{"n_layer": 16, "n_head": 12, "n_kv_head": 12, "d_mlp": 704, "activation": "swiglu", "rope_fraction": 1.0, "tie_embeddings": false, "init_std_o": 0.0464, "init_std_up": 0.0535, "beta1": 0.95, "seq_len": 512, "dataset": "wikipedia_en"}
MLP neurons of a small language model. Each row is named by its layer, matrix (down: output weights) and neuron, and shows model dimensions 16-143. Each number is 128 + 24 x the weight over its row's rms, rounded and kept within 0 to 255. A neuron's up and down rows have the sign that makes its largest values positive.
Before each neuron's rows, "fires before" lists the tokens most often just after its 100 highest values on Wikipedia text that the model never trained on.

fires before: "to ", "from ", "ly "
L12.down589 [141 107 112 131 126 107 112 140 112 171  96  81 148 102 108 140 102 125 154 130 122 108  99 117 117 140  94 131 143  97 160  89 144 118 147 143 151 188 147 117 140 142 117 134 141 135 152  74  92 131  91 115 130 114 113 140 169 139 129 102 146  87  89 121 113  80  97 107 107 152 126 135 148 128 150 126 143 136 100 109 138 168 134  70 143 119 113 164 150 117  78 108  87  91 130  96 137 110 145 125 135 116 149 131 149 131 124 160 156 136  88 131  76 143 137 158 137 146 101 156 115  76 127  98 157 115 172  92]

fires before: "\n", "\n\n"
L4.down332 [153 102 142  86 140 112 155 114 112 112 144 142 114 129 135 134 148 112 142 131 100 105 150 134  79 124 137 127 137  94 119 129  92 146 122 128 132 128 127 168 137 137 138 116 132 108 164  90 160 111 114 126 135 126 154 109 112 134 108 142 158  96  89 150 138 114 143 127 111 118  93  94 112 123 100 191 115 160 113 158  98 181 106 153 144 111 118 156 103 158 185 103  83 134 153 116 109 158 181 175 102 129 100 166 157 121 116 108 150 113 155 144 142 118 123 113 118 130 145 124  93  96 111 155 168 151  81 133]

fires before: " ", "Liberal ", "Democratic ", "Republican ", "Title ", "Year "
L3.down258 [119 115  99 133 109 105 176 147 153 120 144 123 164 105 128  94 154 110 127 148 181 143 163 170 126  90 168 150 133  81 121 110 124 100 170 121 135  86 170 140 118  83 149 150 150 171 189 110 125 123 165  97 149 105 113 157 149 120 136 167 159  99 149 109 152  98 126 134 151 154 176 149 137 182 110  93 153 138 154 130 140 137 149 143 177 121 132 119 107 173 136 119 113 142 105 157  97 124 122 108 112 104 129 123  76 128  82 116 137 133 131 133 113 110 122 106 113  96  93 146 117 150  92 126 165 154 134 116]

fires before: "\n", "\n\n"
L6.down181 [147 130 100 120 135 141 151 126 178 160 107 113 145 110 111 132  93 111 105 112 144 135 148 120 122 119  63 103 163 118 182 112 116 141 114 126 112 128 114 143 180 102 150 122 120 148 158  62 125 153 114 123 156 129 147 116 121 130 108 124 159 146  99 135  75 147 102 121 130 141 125  99 103 121 126 127 118 114 171 117 135 117 158 153 132 155 140 133 124 129 148 144 140 108 125  81 144  94 153 175 121 131 120 146 111 149 159 122 129 129 125 148 142 136 148 139 137 101 102  88 153 144 144 121 120 119 117 156]

fires before: "s ", "\n\n", "e", "\n"
L12.down374 [174 174 110 108 138 122 128 109 130 146 126 106 131 142  91  78  99 127 133 116 146 161 157 123 151 155 100 123 133 101  64 113 115 127 131 105 143 125 105 114 113 138 161 136 106 111 102 137 141 113 110 109 114 161 147 141 165  74 110 125 138 129 111  93 147 118 141 150 101 121 139 128 138 134 142 174 169 114 128 150 130 144 100 149 147 157  81 113  94 118 173  90 135 152 147  96 103 146 140 127 164 111 168 167 148 136 126 146 138 100 122 108 153 197 158 175 127 129 112 115 102 152 141 106 146 137 109 103]

fires before: ", ", ".", "b", ". ", ") ", "um"
L7.down496 [162 166 147 150 176 139 120 119 138 112 132  66 132 130 153 116  94  89 124 137 135  94 100 141 136 147  91 119 143 135 139 116 163 114 143  96  81  98 157 120  98 160 107  94 142 149 129 168 150 157 112 128  75 144 136 110 156 147 151 150 111 153 136 126 112 141 150  73 148 126 148 157 108 155 154  83  73 132 136  80 148 111 146  79 151 179 113 119 178 110 139 144 130 146 127 109 145 166 138 136 137 144 115 100 120 129 121 118 152 116  91 124 105  82 137 135 130 114 149 155 127  98 101 136 128 173 136 155]

fires before: "- ", "| "
L9.down174 [126  99 106 160 135 123 122 113 124 129 146 141 158 133 132  98 134 152 150 140 154 145  89 113 137 111 115 106 165 147 131 180  77 137 116 101 153 143 138 139 153 109 110 132 138 134 133 122 148  85 132 134 137 120 137 114 121 139 135 144 127 101 109 150 114 167 120 133 116 113 113 161 121 123 116 164 123 156 147 130  89 153 122 125 128 122 127 143 153 136 118 112 144 132 121 101  94 100 102 106 110 114 139 152 114 119 153 124 131 144 125 141 118 116 115 139  79 113 169 125 122 152 123 123 151 113 134 143]

fires before: "| ", " ", "\"", "- "
L8.down436 [118 134 103 135 153 166 171 124  91 125 120 130 142 145 121 115 121 157 124 127 130 105 133 173  90 133 129 142 126 156 196 156 140 139 112 138 174 134 130 119 148 121 153 128 183 107 157 137 153 155 142 111 121 109 144 110 152 156 143 122 110 152 134 122 122 121 133 123 154 172 158 165 110 128 118 139 130 131 118 122 153 144 132 103 157 161 132 114 144 126 170 111 128 130 161 126 128 158 103 133  85 110 102 128 150 163 155 141 108 138  95 166 155 141 191 148 154 149  96 166 141 112 113  89 128 129 131  81]

fires before: "| ", "ent ", "|", "to ", "over "
L8.down1 [113 163 134 121 103 109  95 112 119 143 136 148 149 129 115  81  99 127 137 145 118 124 124 152 115 123 159 147 128 115 147 143 128 106 121 138  90 158 142 175 129 125 120 100 129 139 150 132  90 187 106 122 136 123 150 116 140 114 138 119 120 134 122 120 103 107  82 118 117 142 133 155  82 136 100 147  99  91 116 129 138 127 104 113 123 148 191 146 106 153 143 159 100 119 131 119 117 137 152 163 112 132 137 156 101 132 158 146 100 118 152 127  94 105 106 161 110 124 152 121 129  99 161 103 159 151 172 149]

fires before: "| ", "el", "|"
L2.down642 [125 145  96 140 118 134 104 147  90 127  96 128 145 116 110 143 146 123 173 153 139  90 174 135 153 162 142 173 128 114 170 140 105 121 111 143  98 130 137 118 152 156 105  66 145  93 100 108 113 147 127 106 111 163 150 119 142 146 150 135  80 153  97 144  79 134 108 128  84 138 154 140 120  81 104 142 127 115 172  90 128 145 125 146 113  82 108 141 142 138 119 118 144 117 159 152 104  94 136 147 144  96 114 130 118 110 174 150 149 144 159 138 156 124  96 146 133 170 130 110 138 128 126 105 151 127 115 140]

fires before: ", ", ". ", "."
L12.down500 [182 127 158 159 111 111 124  98 147 131 147 154 145  85 125 107 114 133 100 105 133 152  94 108 134 130  94 128 141  96 114 153 143 141 124 125 119 149  93 166 147  74 154 154 112 146  86 124 127  89 175 156 181 183 125 151  98 146  94 147  94 176 119 117 136 170 130 149 119 142 122 124 107  96 129 109 132 164 113 122 147 101  95 107 126 130 102 155 106 113 109 128 167 123 125 152 120 135 151 172 125 134 160  85  94 101  79 143 138 136 111  87 142 146 111 128 137 136 145 139 130  76  92 112 108 155 159 156]

fires before: ", ", ". ", ".", "s", "| "
L9.down378 [128 161 137 107 109 134 110 164 110 136 126 152  87 130  97 117  92 127 152 123 119 117 131 154  61 136 146 125 152 114 143 106 167 123 111 129 104 145  85 129 139 155 146 133 149 128 130 149 127 132 136  94 163 130 101 136 133 126 129 110  98 155 122 142 175 142 104 158 129  87  79 143 119 143 151 118  98 146 118  87 130 126 140 169 104 146 111 154  95  99 149 135 140 210 129 145 110 165 143 149 132 124 143 125 133 127  82 104 148 108 121 149 123 122  90 155 114 142 125 171 115 121 105  77  96 123 151 119]

fires before: "\n", "\n\n"
L12.down220 [110  98 181 114 130 144 132 117 146 105 130 131 142 176  97 147 111 151 106 165 127  92 108 138 164 127 143 133 127 133 125  94 155  85 165 122 108 138 122 118 119 141  93 125 139 128 105 158 109 116 146 138 146 155 154 116 138  86 104  85  97 112 173 116 142 129 106 162 137 126 135 140 149 132  99 139 119 144 143 151 117  95 109  83 122 142 165 115 125 110  94 103 107 123  96 141 114 130 148 135 127 172 151 154 115 140 133 128 150 108 129 102  98 143 137 125 114 129 145 102 152 123 148 156 115 134 160 124]

fires before: ".", ". ", "ch", "y"
L12.down316 [140 124 107 185 143 109  88 114 130 132 143 115 109  96 113 118 136 151 143 165 136 145 112 120 137 112 119 111 136 134 132 144  92 153 115 117 129 171 187 132 136 123 123 137 112  97 125 143 122 127 133 126 138 155 127 137 132 124 115 116 108 144  89  96 112 152 129 104 127 140 172 132 141 137  76 129 114 129 100 103  94 127 128 114 112  64 159  89 173 134  91  87  95 138  94 149 105 148  97 137 125 131  97 136  93 132 117 134 191 121 115 153 140 140  96 144  97 100 128  95  94 144 119 127 131 132 138 112]

fires before: "\n", "\n\n"
L2.down639 [ 85 172 133 103 141 142 131 107 144 121  96 109 130 134 124 120  98 128  84 144 161 136 170 139 121 144 139 112 157  96 167 130 120 105 128 102 105 127 106 148 133 122 116  98 114  93 169 129 155 177  85 128 114 102 148  91 140 123 116 106 168 170 139 125 121  85 121  82 115 141 124 152 101 124 108 123 127 143 108 114 127 122 123  89 121 132 113 121 175 120 165  80 131 152 104  98 139 104 141 153 120 119  49 109 152 111  82 150  83 131 144 125 112 139 109 150 140 133 124  97 115 159 160 118 136 104 134  83]

fires before: "in ", "on ", "at ", "as ", "by ", "of "
L8.down58 [105 135 121 144 116 110 105 151 142 112 120 145 114 109 101 126 113 150 121 139 167  88 151  74 157 137 131 143 123 119 139  92 103 114 127  87 112 143 102  92 151 160 109 152 156 148 143 121 110  95  92 114 136 128 133 182  86 145 114 115 138 140 147 107 140 108 140 107 111 117 162 154 153 156 144 147 141 141 107 139 138 108  99 119 101 142 103  71 106 151 112 130 158 143 108 118 120 125 103 138  94 122 173 149 154 137 151 118 125 132 169 170 136 112 149 108 151 130 145 110 126 120 158 178  90 132 103 157]

fires before: "in ", "by ", "to ", "the ", "with ", "for "
L4.down661 [ 93 143  88 174 127 144 153 156 115 104 115 185  88 135 131  97 161 122 168 161 107 121 133 135 138 129 123 101 130 125 136 135 132 122 129 157  94 133 163 111 160 146 141 148 125  90 131 114 132 102 150 112 104 133 133 138 127 169 116 109 125 102 106 106 173 136 155 151  86 129 115 134 156 129 158 124 155 163  92 112  86 153 141 144 112 156 106 101 135 115 137 131 128 130 145 146 115 138 129 102 106 113 146 155 113  98 163  76 148  85  99 123 127 113  94 130 145 140 123 140  72 116  84 129 106 145 163 128]

fires before: "of ", "t", "ation ", "b"
L12.down187 [157 181  97 112 154 147 137 125 161 103 111 125 111 124 132 115 128 110 152 167 149  79 129 159 150 106 162 124 133  99 121 135  85 114  93 129 125 114 118 100 155 113 161 118 164 152  99 103 157 114 153 142 111 141  58 129 151 130 154 132 123 125 128 136 108 134 123 145 129 139 129 134 121 106 120 136 137 118 116 139 147 112 152  87 117 127 135 131 151 117 184 139 152 122 126 122 125 132 119 116 178 138 148 126 102 137 126 143  99 142 140 148 116 102 129 120 116 106  62 146  74 146 117 127 142 138 132  77]

fires before: "| ", " ", "Candidate "
L9.down578 [ 90 113 100 116 144 160 118 138 119 112 107  79 114  94 138  78 121  94 168 147 138 161 170 141 135 124 170 123  70 107 117 139 105 158 128  98 140 117 108 149 128 146 124 147 160 159 120 175 125 118 143  94 124  96  96 142 116 116 111 125 106 139 141 136 139 122 133  96 129 113 101 133 155 113 101 104 160  58 110 119 136 136 152 122 175 106 143 151 148 118 127 115 116 110 113 142 125 112 154 150 127 157 144 127 126 114  85  99 138 135  95 100 152 169 106 140 134  86 125  94 110 122 134 127 114  83  82 142]

fires before: "by ", "to ", "in ", "for ", "on "
L3.down230 [107 108 133 112  98 127 125 131 140 116 121 133 124 140 135 150 149 171 124 147 165 108 136 124  99 131 171 125 136  98 153 152 118  99 118 152 156 106 138 102 113 172 176 127 101 166 130 145 122 116  86 117  94 126 161 136 114 131 115 139 152 151 134 126  73 156 156 115 151 149 128 134 148 154 100 139 134 104 169  90 137 108 151 113 142 153 121 135 118 138 128 138 114 120 113  98  96 139 106 110 134 145 195 118 126 111 158 145 139 115 127 146 128 101 161 159 128 129 151 127  95 110 147 121 132 115 140  93]

fires before: "| ", "|", "("
L2.down427 [ 89 133 116 134 119 157 152 104 177  99  91  82 143 123 113 130 119  94 151 159 128  98 144 152 126 122 114 115 119 156 111 120 137 140 137  97 118 128 134 162 159  85 143 137 147 110 105 152 127 101 159 137 150 118 118 136 132 118 159 169 154 138 106 121 146 139 114 120 163 156 142  98  92  77 128 122 153 112 137 108  53 154 122  79 135  74 145  90 120 139 134 135 149 146 134  99 111  91 124  88 139 124 160 118 128 113 124 116 154 186 147 102 126 110 108 149 135 120 160 110 149 122 140 163 165 114 128 118]

fires before: "of ", "I "
L6.down611 [ 78 146 112 143 138 137  65 112 120 139 117 121 133 117 146 107 154  88 115 131 172 112 152 150 135 125  94  87 136  86 130 134  87  89 135 112 117 139 144 113 119 146 161 134 164 113 107 148 112 153 123 107 120 109 114 110 145 144  98 111  82 136 167 144 132 170 120 139 143 106 149 182 131  96 126 142 171 105 114 164 141 161 136 128 153 111 128 172 122 131 123 135 136 159 132  81 119 105  82 109 157 131 130 141 106 143 102 136 130 115 156 139 144 169 171 111 109 148 147 140 119 114 137 150 128 111 108 128]

fires before: "| ", "\"", "|"
L7.down327 [111 117 138 117 150 135 120 119 119  99 114 150 130 140  85 148  93 128 113 132 151 126 125 151 105  87 129 147 135 171 145 151 114 133 115 107 113  93 132 141 115 140 152 126 125 100 152 104 139  98 144 112 163 112  88 107 169 155 116 167  97 155 144  82 138 128 142 146  97 151 165 160 123  98 132 154 145  98 170 132 160 107 128 177 191 144  79 106 172  93 144 137  89 127 131 151 118 172  76 107 126 105 123 142 149 125 149 113 121 125 161  82 126  91 149  81 147  95 127 121 114  79  97 151 131 146 150 115]

fires before: "\n", "\n\n"
L4.down98 [122 110 117 124 122 142 119 133  92 152 114 106 142 114 147 131 121 108 127 101 135 134 138  79 148 143  66 111 149 134 156 143 127 111 116 109 114 110 140  93 170 138 156 122 147 139 114 138 117 126 158 109 101 127 135 135  71 119 123 136 142 127 117 145  97 140 142 114 120 101 105 124 140 117 129 126 157 126 129 141 159 131  79 162 142  92 135 104 121 119 135 137 157 127 129 153 123 165 114 120 114 131 145 118 115 126 137 114 110 109  99 121 117 113 128 145  88 143 115 151 125  75 163 116 102  85 135 107]

fires before: "with ", "in ", "to ", "as ", "against ", "for "
L12.down489 [145 154 128 143 169 132 128 139 109 152 137 171 123 144 124 132  87 166 135 158 123 152  85 140 111  90 123 163 125 101 133 156 126 112  95 126 165 159 156 144 169 154 160  98 112 126 134 148 121 140  85 125 143 117 142  80 146 145  83 137 147 121 112 117 139  82 116 134 140 148 154 131 137 188 127 126 137 161  86 121 118 120 121 135 127 144 158 124 119 108 131 162 129 103  98 115 108 120 135 121 149  94 194 110 134 139 150 152 138 170 138  89  82 127 133 134 115 131  94 114 114 117 128  90 109 118 156 126]

fires before: "in ", "on ", "of ", "to ", "by "
L8.down600 [134 157  96 145 124 110 151 129 132 122 151 142 132 116 103 156  99 188 139 142 107 134 142 101 128 110  89 153 165 117 161 106 147 100 115 109 147 121 105  98  93 116 151 120 106 135 122 119 138 125  97 160  81 160 145 171  89 148 134 126 144 133 124  99 108 109 104 172  88 101  97 129 154 132 143 155 113 140 165 152 127 103 158 137 124 159 117 136 140 131  77 159 119 120 100 128 136 139 141 114 144 123 116 152 100 144 138 143 144 130 154 122 111 137 145 113 157 127 144 102 140 156 151 122 132  97 154 134]

fires before: "\n", "\n\n"
L4.down416 [114 155 161 120 105 142 137 114 142 175 185 151 146 106 112 141 128 106 136 118 107 102 134  87  99 105 137  95 143  94 155 164 174 156 153  94 145 142 128 114 145 141 123 121 134 170 122  84 141 111  92 142 138 135 130 116 154 101  89 114 134 161 104 135 185 164 134 116 111 145 126  96 127 123  87 128 126 130 158 116 123 120  97 142 158 132 102 128 130 101 109 115 134 157 151 121 138 111 124 133 128 129 144 108 127 122 122 124 102  86 104 115 117 117 120 137 121 227  78 135 129 104 136 137 132 160 108 103]

fires before: ", ", "- ", ". ", "===", "=="
L2.down459 [156 130 125 202 160 135 146 139  93 104 141  77  91 102 115  92 137 140 119 142 105 159 101 138 139 135 136 113 111 101 123 159 136 113 133 101 143 169  51 132  87 127 139 126  93 121  96  56 162 127 129 144  88 157 144 120 136 153 145 127 123 112 136 137  91 116 155 116 175 143 148  90 122 152 150 139  94 166 162 136 124 112 124 159 131 222 162 126 117 114 118 124 141 120 111  85 134 133 122 136 130 177 132  97 139  88 124  80 108 141 108 131 151 114 121 144  94  91 151 125 123 138 131 122 127 116 138 187]

fires before: "of ", "\n", "and ", ", "
L2.down280 [129 112 105 124 115 113 146 141 118 108  65 115  98 140 110 168  85 107 128 126 123  86  83 118 129 146 132 126 101 145 127 112 133 162 100 140  95  83 164 116 134 111 121 137 166 101 156 132 179 172 121 160  88 144 130 165 154 126 123 129 159 126  70 101  99 106 118 150 145 143 123 137 115 130 149 103 132 159 106 114 107 140 133 128 122 155  94 138 165 142 131 148 134 118 148 156  94 143 113 113 128 129 118 107 115 110 137 123 171 107 127 137  81 105 127 183 134  92 105 114 133 134 128 118 125 131 160 162]

fires before: "\n", "\n\n"
L13.down546 [133 169 168 108 136 112  92  80 142 177 112 162 123 150  94 113 119 134  54 127 117  93  99 160 144 147 158 149 137  75 109 155 121 152 122 102 147 123 182 141 123 160 104 133 154 149 166 162 116 117 109 142 102 118 100 137 169 127 102 109 113 153 110 115  98 128 134 140 141 133 136 131 136 174 149 125 130 150 174 148 118  73 113 115 144 122 155 119 132 149 120 122 138 145 112 147 139 113 137  73 114 114 106 109 125 112 120 137 122 122 124  69 103 158 109 126 115 160 139 101  84 137 150 124 148 150 131 103]

fires before: ", ", ". ", ".", "of ", "==", "ly "
L4.down434 [134 134 113 103 128 137  95 122 167  95  81 131 112  99  97 123 103 139 109 130 110 138 122  87 120 135 110  87 127 151 125 134 129 130 146 134 135 140  87 104 124 144 180 141  97 128 116 124 124 120 134 123 103 123 114 172 110 120  96 145  99 112 114 123 157 150 144 160 101 142 120 127 134 127 169 150  98 132 146 133 154 139 131  90  71 120 128 140 160  70 162 146 120 168 128  66 113 130 138 114 151 117 122  94 113 107  97 109 132 162 176 132 163  81 118 135 130 142 136 123 120 121 109 132 139 123 178 129]

fires before: "of ", "to ", "in ", "and ", "as ", "for "
L7.down476 [146 131 131  69 136 153 127 150 154 109 100 130  99 114 122 167 136 103 136 162 134 144 124 112 113 165 142  71 146 148 160 119  86 111 192 153 131 134 107 133 140  59 111 142 111 132 128 111 113 123 146 138 117 112 135 150 140 125 122 121 128 120  86  96 114 102 113 139 126 108 129 116 134 149 181 138 140 139 135 105 136 126 137 116 170 129 120 138 161 146  89 132 150 114 175 142 138  99 130  72 158 159  94  71 129 143 131 138 174  99 127 116  86 141 110 132 137 139 166 126  76 121 107 153 165 114 168 129]

fires before: "\n", "\n\n"
L13.down78 [116 149 166 144 138 161 135 131 107  90 118 112 130 160 132 137 119 121 137 142 125 153 133 162 133 129 208 124  84 112  92 125 151 106 119 150 121 152 151 147 116 138 118 109 131 129 114 176 136 153 104 136 117 145 138 156 144 121 141 117  66 104 162 125 151 122 119 161  90 149 138 122 137 150 143 109 145 140 136 130 115 111 120  67 192 129 122 129 138 144 118 127 115 130 117 171 112 141 139 132 145 117 144  99 112 122 131 131 153 141 124 113 112 103 143 146 164 125 181 123 119 103 113 130 124 160 126 116]

fires before: "\n", ", ", "and ", "of "
L4.down415 [114 134 134  96 161 135  78 123 167 117 177  97 105 106 155 135 115 176 121 101  93 149 131  95 127 124 103  94 189 120 118 170 117 144 162 118 143 137 141 152  94 138 119 147 110 110 129 143 144 119 117 156  94 157  90 156 168 165 163 192 150 128 145 129 131 106 156 125 106 125 126 151 115 119 146  89 110 116 145 135 116 176  81 123 115 144 118 141 126  98 145 110 167 142 130 121 172 106 141 108 129 131 103 143 134 165 135 107 117 169 119 107  98 112 147 162 114 102 115 116  91  99 121 119 137 105 147  85]

fires before: "and ", "as ", "in ", "by ", "to "
L9.down328 [185  88 115 148 165 145 118 113 138 105 138 138 134 120 124  95 129 154 121 122  93 141 176  97 119 146 121 162 156 126 100 139  97 122 120 195 132 112  93 114 107 107 108 142  94 120 145 120 114 147 153 158 104 105 134 114 147 139 124 140  97 156 140 101 116 149 132  95 123 146 120 127 118 171 127 142 118 135 139 137 122 135 124  54 124 117 134 170 116  83  96 128 104 134  90 101 132 126 116 149 116 171 119 143 158  78 119 151 121 119 150 109  96 129 116 176 125  81 140 136 108 168 128 150 128  99 136  71]

fires before: "\n", "- ", "| ", "\n\n", "|"
L3.down639 [119 135 101 151 137 180 182 167 133 128 165 166  95 156 126 104 106 112 143 164  78 140 127 167 120 137 101 130 118 115 100 113 118 116  96 109 145 130  97 112 152 134  90 175 173 127 165  93 167 131 116 151  74 117 102 111 117 124 128  99 190 150 100 108 109 144 125 106 160 118 154 128 139 171 154 151 115 126 138 104 126 136 116 126 149 171  72 104 138 148 159 101 118  93 113 130 122 106  89  93 120 102 124 108  92 133 146 144  68 127 113 121 125 116 141 108 137  78 121 103 115 117  83 154 120 127 153  82]

fires before: " ", "Tur", "R", "En", "Total "
L2.down457 [145 138 147 143 110 155  81 127  85 128 150 103  93 125  37 141 123 121 125 140 129 112 132 135 137 144  70 120 128 119  92 141 101 122 151  85 134 123 110 108 125 118 170 134 113 123 135 131 121 104 115 110  96 188 147 117 117 117 100 130 127 153 111 113  97 115 127 149 151 107 127 158 158 141 125 129 143  63 123 135 108 145 144 138 120 141 117 117 123 138 126 117  91  90 140 109 157 152 123 134 143 172 124 141 109 143 105 130 125 133 123  98 135 129 121 147 152 163 132 168 118 123 118 103 131 165 208  98]

fires before: ", ", ". ", "–", "and ", ") ", "."
L8.down290 [147  71 113 161 175 147 132  77 125 129 149 133 136 182 113 133 106 114 138 141 151 146  93 182 112 127 156 103 137 150 117 125 127 149 122 106 124 129 107 162 112 124 123 145  72 120 130 127 150 139 118 155 154 197 155 131 164 126  73 117 148 152 124 121 135 156 126 152 149 129 158 160 139 116 119 147  92 148 140 100 115 105 144 140 157 120 152 132 168 136 126 116 128 121 159 142 127 132 159 133 172  95 119 126 142 122 142 136 175 120  99 131 134 121 118 142 154 144 127 142 167 141 149  96 137 153  79 164]

fires before: "the ", "a ", "201"
L2.down341 [111 134 100 112 134 127 191 143 148 132  88 162 159 153 103 138 112 185 194 137 161 120 180 135 101 105 131 105 176 116 110 181 107  98 131 170 135 128 113 100 121 100 162 106 138 119 119 145 135  87 110 102 101 139 160 111  92 103 144 124 126 137  98 157 115 139 100 170 127 117 112 117 166 133 116 122 111 126 105 122 137 136 123 157 142 118 150 119 134 138 187 166 116 141 127 136  75 100 120 119 134 119 115 161 124 150 175 144 114 109 136  91 147  70 140 134 174 155  88  94 140  97 113 110 117 125 139 151]

fires before: "in ", "by ", "to ", "as ", "for ", "on "
L8.down457 [112 120 116 111 124 105 112 159 150 117 116 117 118  89  98  47 130 136 150 120 143  96 131 168 113 141 146  79 142 116 123 131 110 124 130 130 137 137 146 181 122 132 108 114 110 130 109 105 122 133  76 126 104 111 151 130 133 147 145 127 145 118 142 123 116  82 123  95 133 148 126 140  86 157 156 149 176 161 107 152 137 133 150 141 116 155 144 130 138 147 132 188 151 116 128  83 133 152 149 110 150 116 101 108 108 135 148 148 143 165  92  76 126 122 165  97 141  86 164 121 108 108 127  99 128 109 129 160]

fires before: "(", "m", "En", "| ", "R"
L6.down547 [117 209 172 120 161 127 111 144 146 180 130 122 199 101 132 107 132  78 118 131 132 120 130 138 140 127 123 142 127 137 114 135 101 171 130 103 140 127 108  76 134 163 126 143  95 121 107 130 151 139 119 134 111 145 159 113 154 108 109 106  96  93  97 111 117 125 188 145 133 103 124 190 129 102 137 138 157  93  73 116 111 143 160 145 146 146 135 107 152 120 161 116 119 141 122 138 175 124  91 105 132 127 173  66 114 129 155 138 108 108 110 104  74 111  56 150 155 137 108 131 135  85 152 112 111 132 109 107]

fires before: "of ", "| "
L7.down437 [138 104 109 145 136 133  83 166 160 128 108 124 131 131 158 117 144 100 106 121 115 155 148 155 111 152 145 145 155 130 123 127 109 139 134 116 119 116 119 107 147  91 116 141 103 148 118 140 132 134 138 117 113 115 147 135 105 127 133 109 165 105 149 114 146 144 146 155  94 136 164 132  73 106 158 129 125  98  90 138 112 164 159 119 119 129 109 162 126 128 122 114 126 147 160  90 155 109 143 117 155 111 136 100 117 138  76  87 147  80 145  91 130 125 144 120 148 154 106 157 109 143 120 144 114 155  84 132]

fires before: "\n", "\n\n", "the ", "a "
L6.down634 [135 116 151 112 127 110 132 166 115 118 157 123 134 160  97 147 143 118 106 153 105 158 153 132 114 149 128 128 123 130 165 125 150 111 122 115 180 117  95  96 132 114 171 104 100 133 140  78 131 141 120  95 132 122 106 166 104 134  74 142 157 115 124 134 139 143 144 131 132 129 146 113 148 112 146 128 126 138 140 129 111 165  81 128 106 135 115 136 124 142 108 136 133 109 103 158 120  97  96 139  97 162 143 112 154 132 130 132 119 136 100 161 109  91 125 111  83 114  89 154 153 100 108 129 171 133 144 111]

fires before: ", ", "(", "and ", ". ", "at ", "."
L4.down630 [170 117 142 129 132 164 104 119 121 144 120 145 124 135 118 121 108 128 105 168 116  91 130  93 140 108 140 103 113 130 136  93 104 128 110 166 113 114 127  74 131 142 171 129 165  81  84 122 143 168 111 124 128 118 109 154 124 130 161 161 116 124  83 118 120 122 147  94 133 135 151 141 118 137 125 119 103 148 101 144 109 160  85 126 132 138 102 114 138 124 118 167 119 105 131 168 120 140 105 121 131 142  70 128 110  95 126 143 149 140 125  95 144 129 128 150 138  72 121 108 154 153 175 107 108 113 133 147]

fires before: "\n", "\n\n"
L13.down508 [ 99 158 142 169 135 146 100 135 137 151 136  87 103 108 178 115 127 155  83 136 154 111 133 121 140 170 176 132  98  99  90 164 169 149 115 134 145 127 137 128 166 140 103 149 121  86 135 133 121 175 125 130 104 146 159 151 150 128 122  98  74 126 129  88 157  70 130  85 108 130 147 129 141 136 158 130 134 142 141 134 123 107  82 124 155 158 126 164 120 186 162 102 114 108 155 125 107 108 150 135 125 140 109 116  95 140  77 165 131 157 155 141 116 120 131 155 111 145 118 142  91 107 144 162  97 145 118 113]

fires before: "\n", "\n\n"
L2.down310 [114 129 143 142 121 153  97 167 153 112 127 110 110  91  96 148  84 143 141 105 115 133 181 150 124 125 146  87 116 143 111 146  87 105 121 100 164 113 105 153 111 148 138 105 125 131 145 106 163 150 136 160 162  90 134 111  95  87 142 134 143  97 136 145 151 125 121 144 136 116 133 112 122  79 142  91 169 135 115 142 147 126 140 149  84 115 140 116 130 121 142 128  91  97 114 129 121 119 159 181 133 118 148 118 123  93 142 150 144 148 132 135 114 119 118 112  67 141 152 117 141 110 153  97 154 116 101 118]

fires before: ": ", "G", "s", "% ", "-"
L2.down354 [111 160 114  84  92 130 109 124 161 163 145 113 106 150 105  93 101 101 122 160  92 122 160 158 135 124 109 146 169 116 110  91  82 103 162 118 109  74 125 130 120 155 101 138 107 131 108 108  86 133  94  93 106 138 138 111 127 142 108 120 120 133 128 133 120 145 103 124 131 112  81  86 131 178 146 105 120 130 137 133 154 123 195 132 120 130 178 116 173 114 160 122 128 141 157 113  82 148 146 144  98  82 123 150 109 139  67 123 156 121 133 138 137 144 105 146 152 157 174 158 122 137 134 118 113 105 111 111]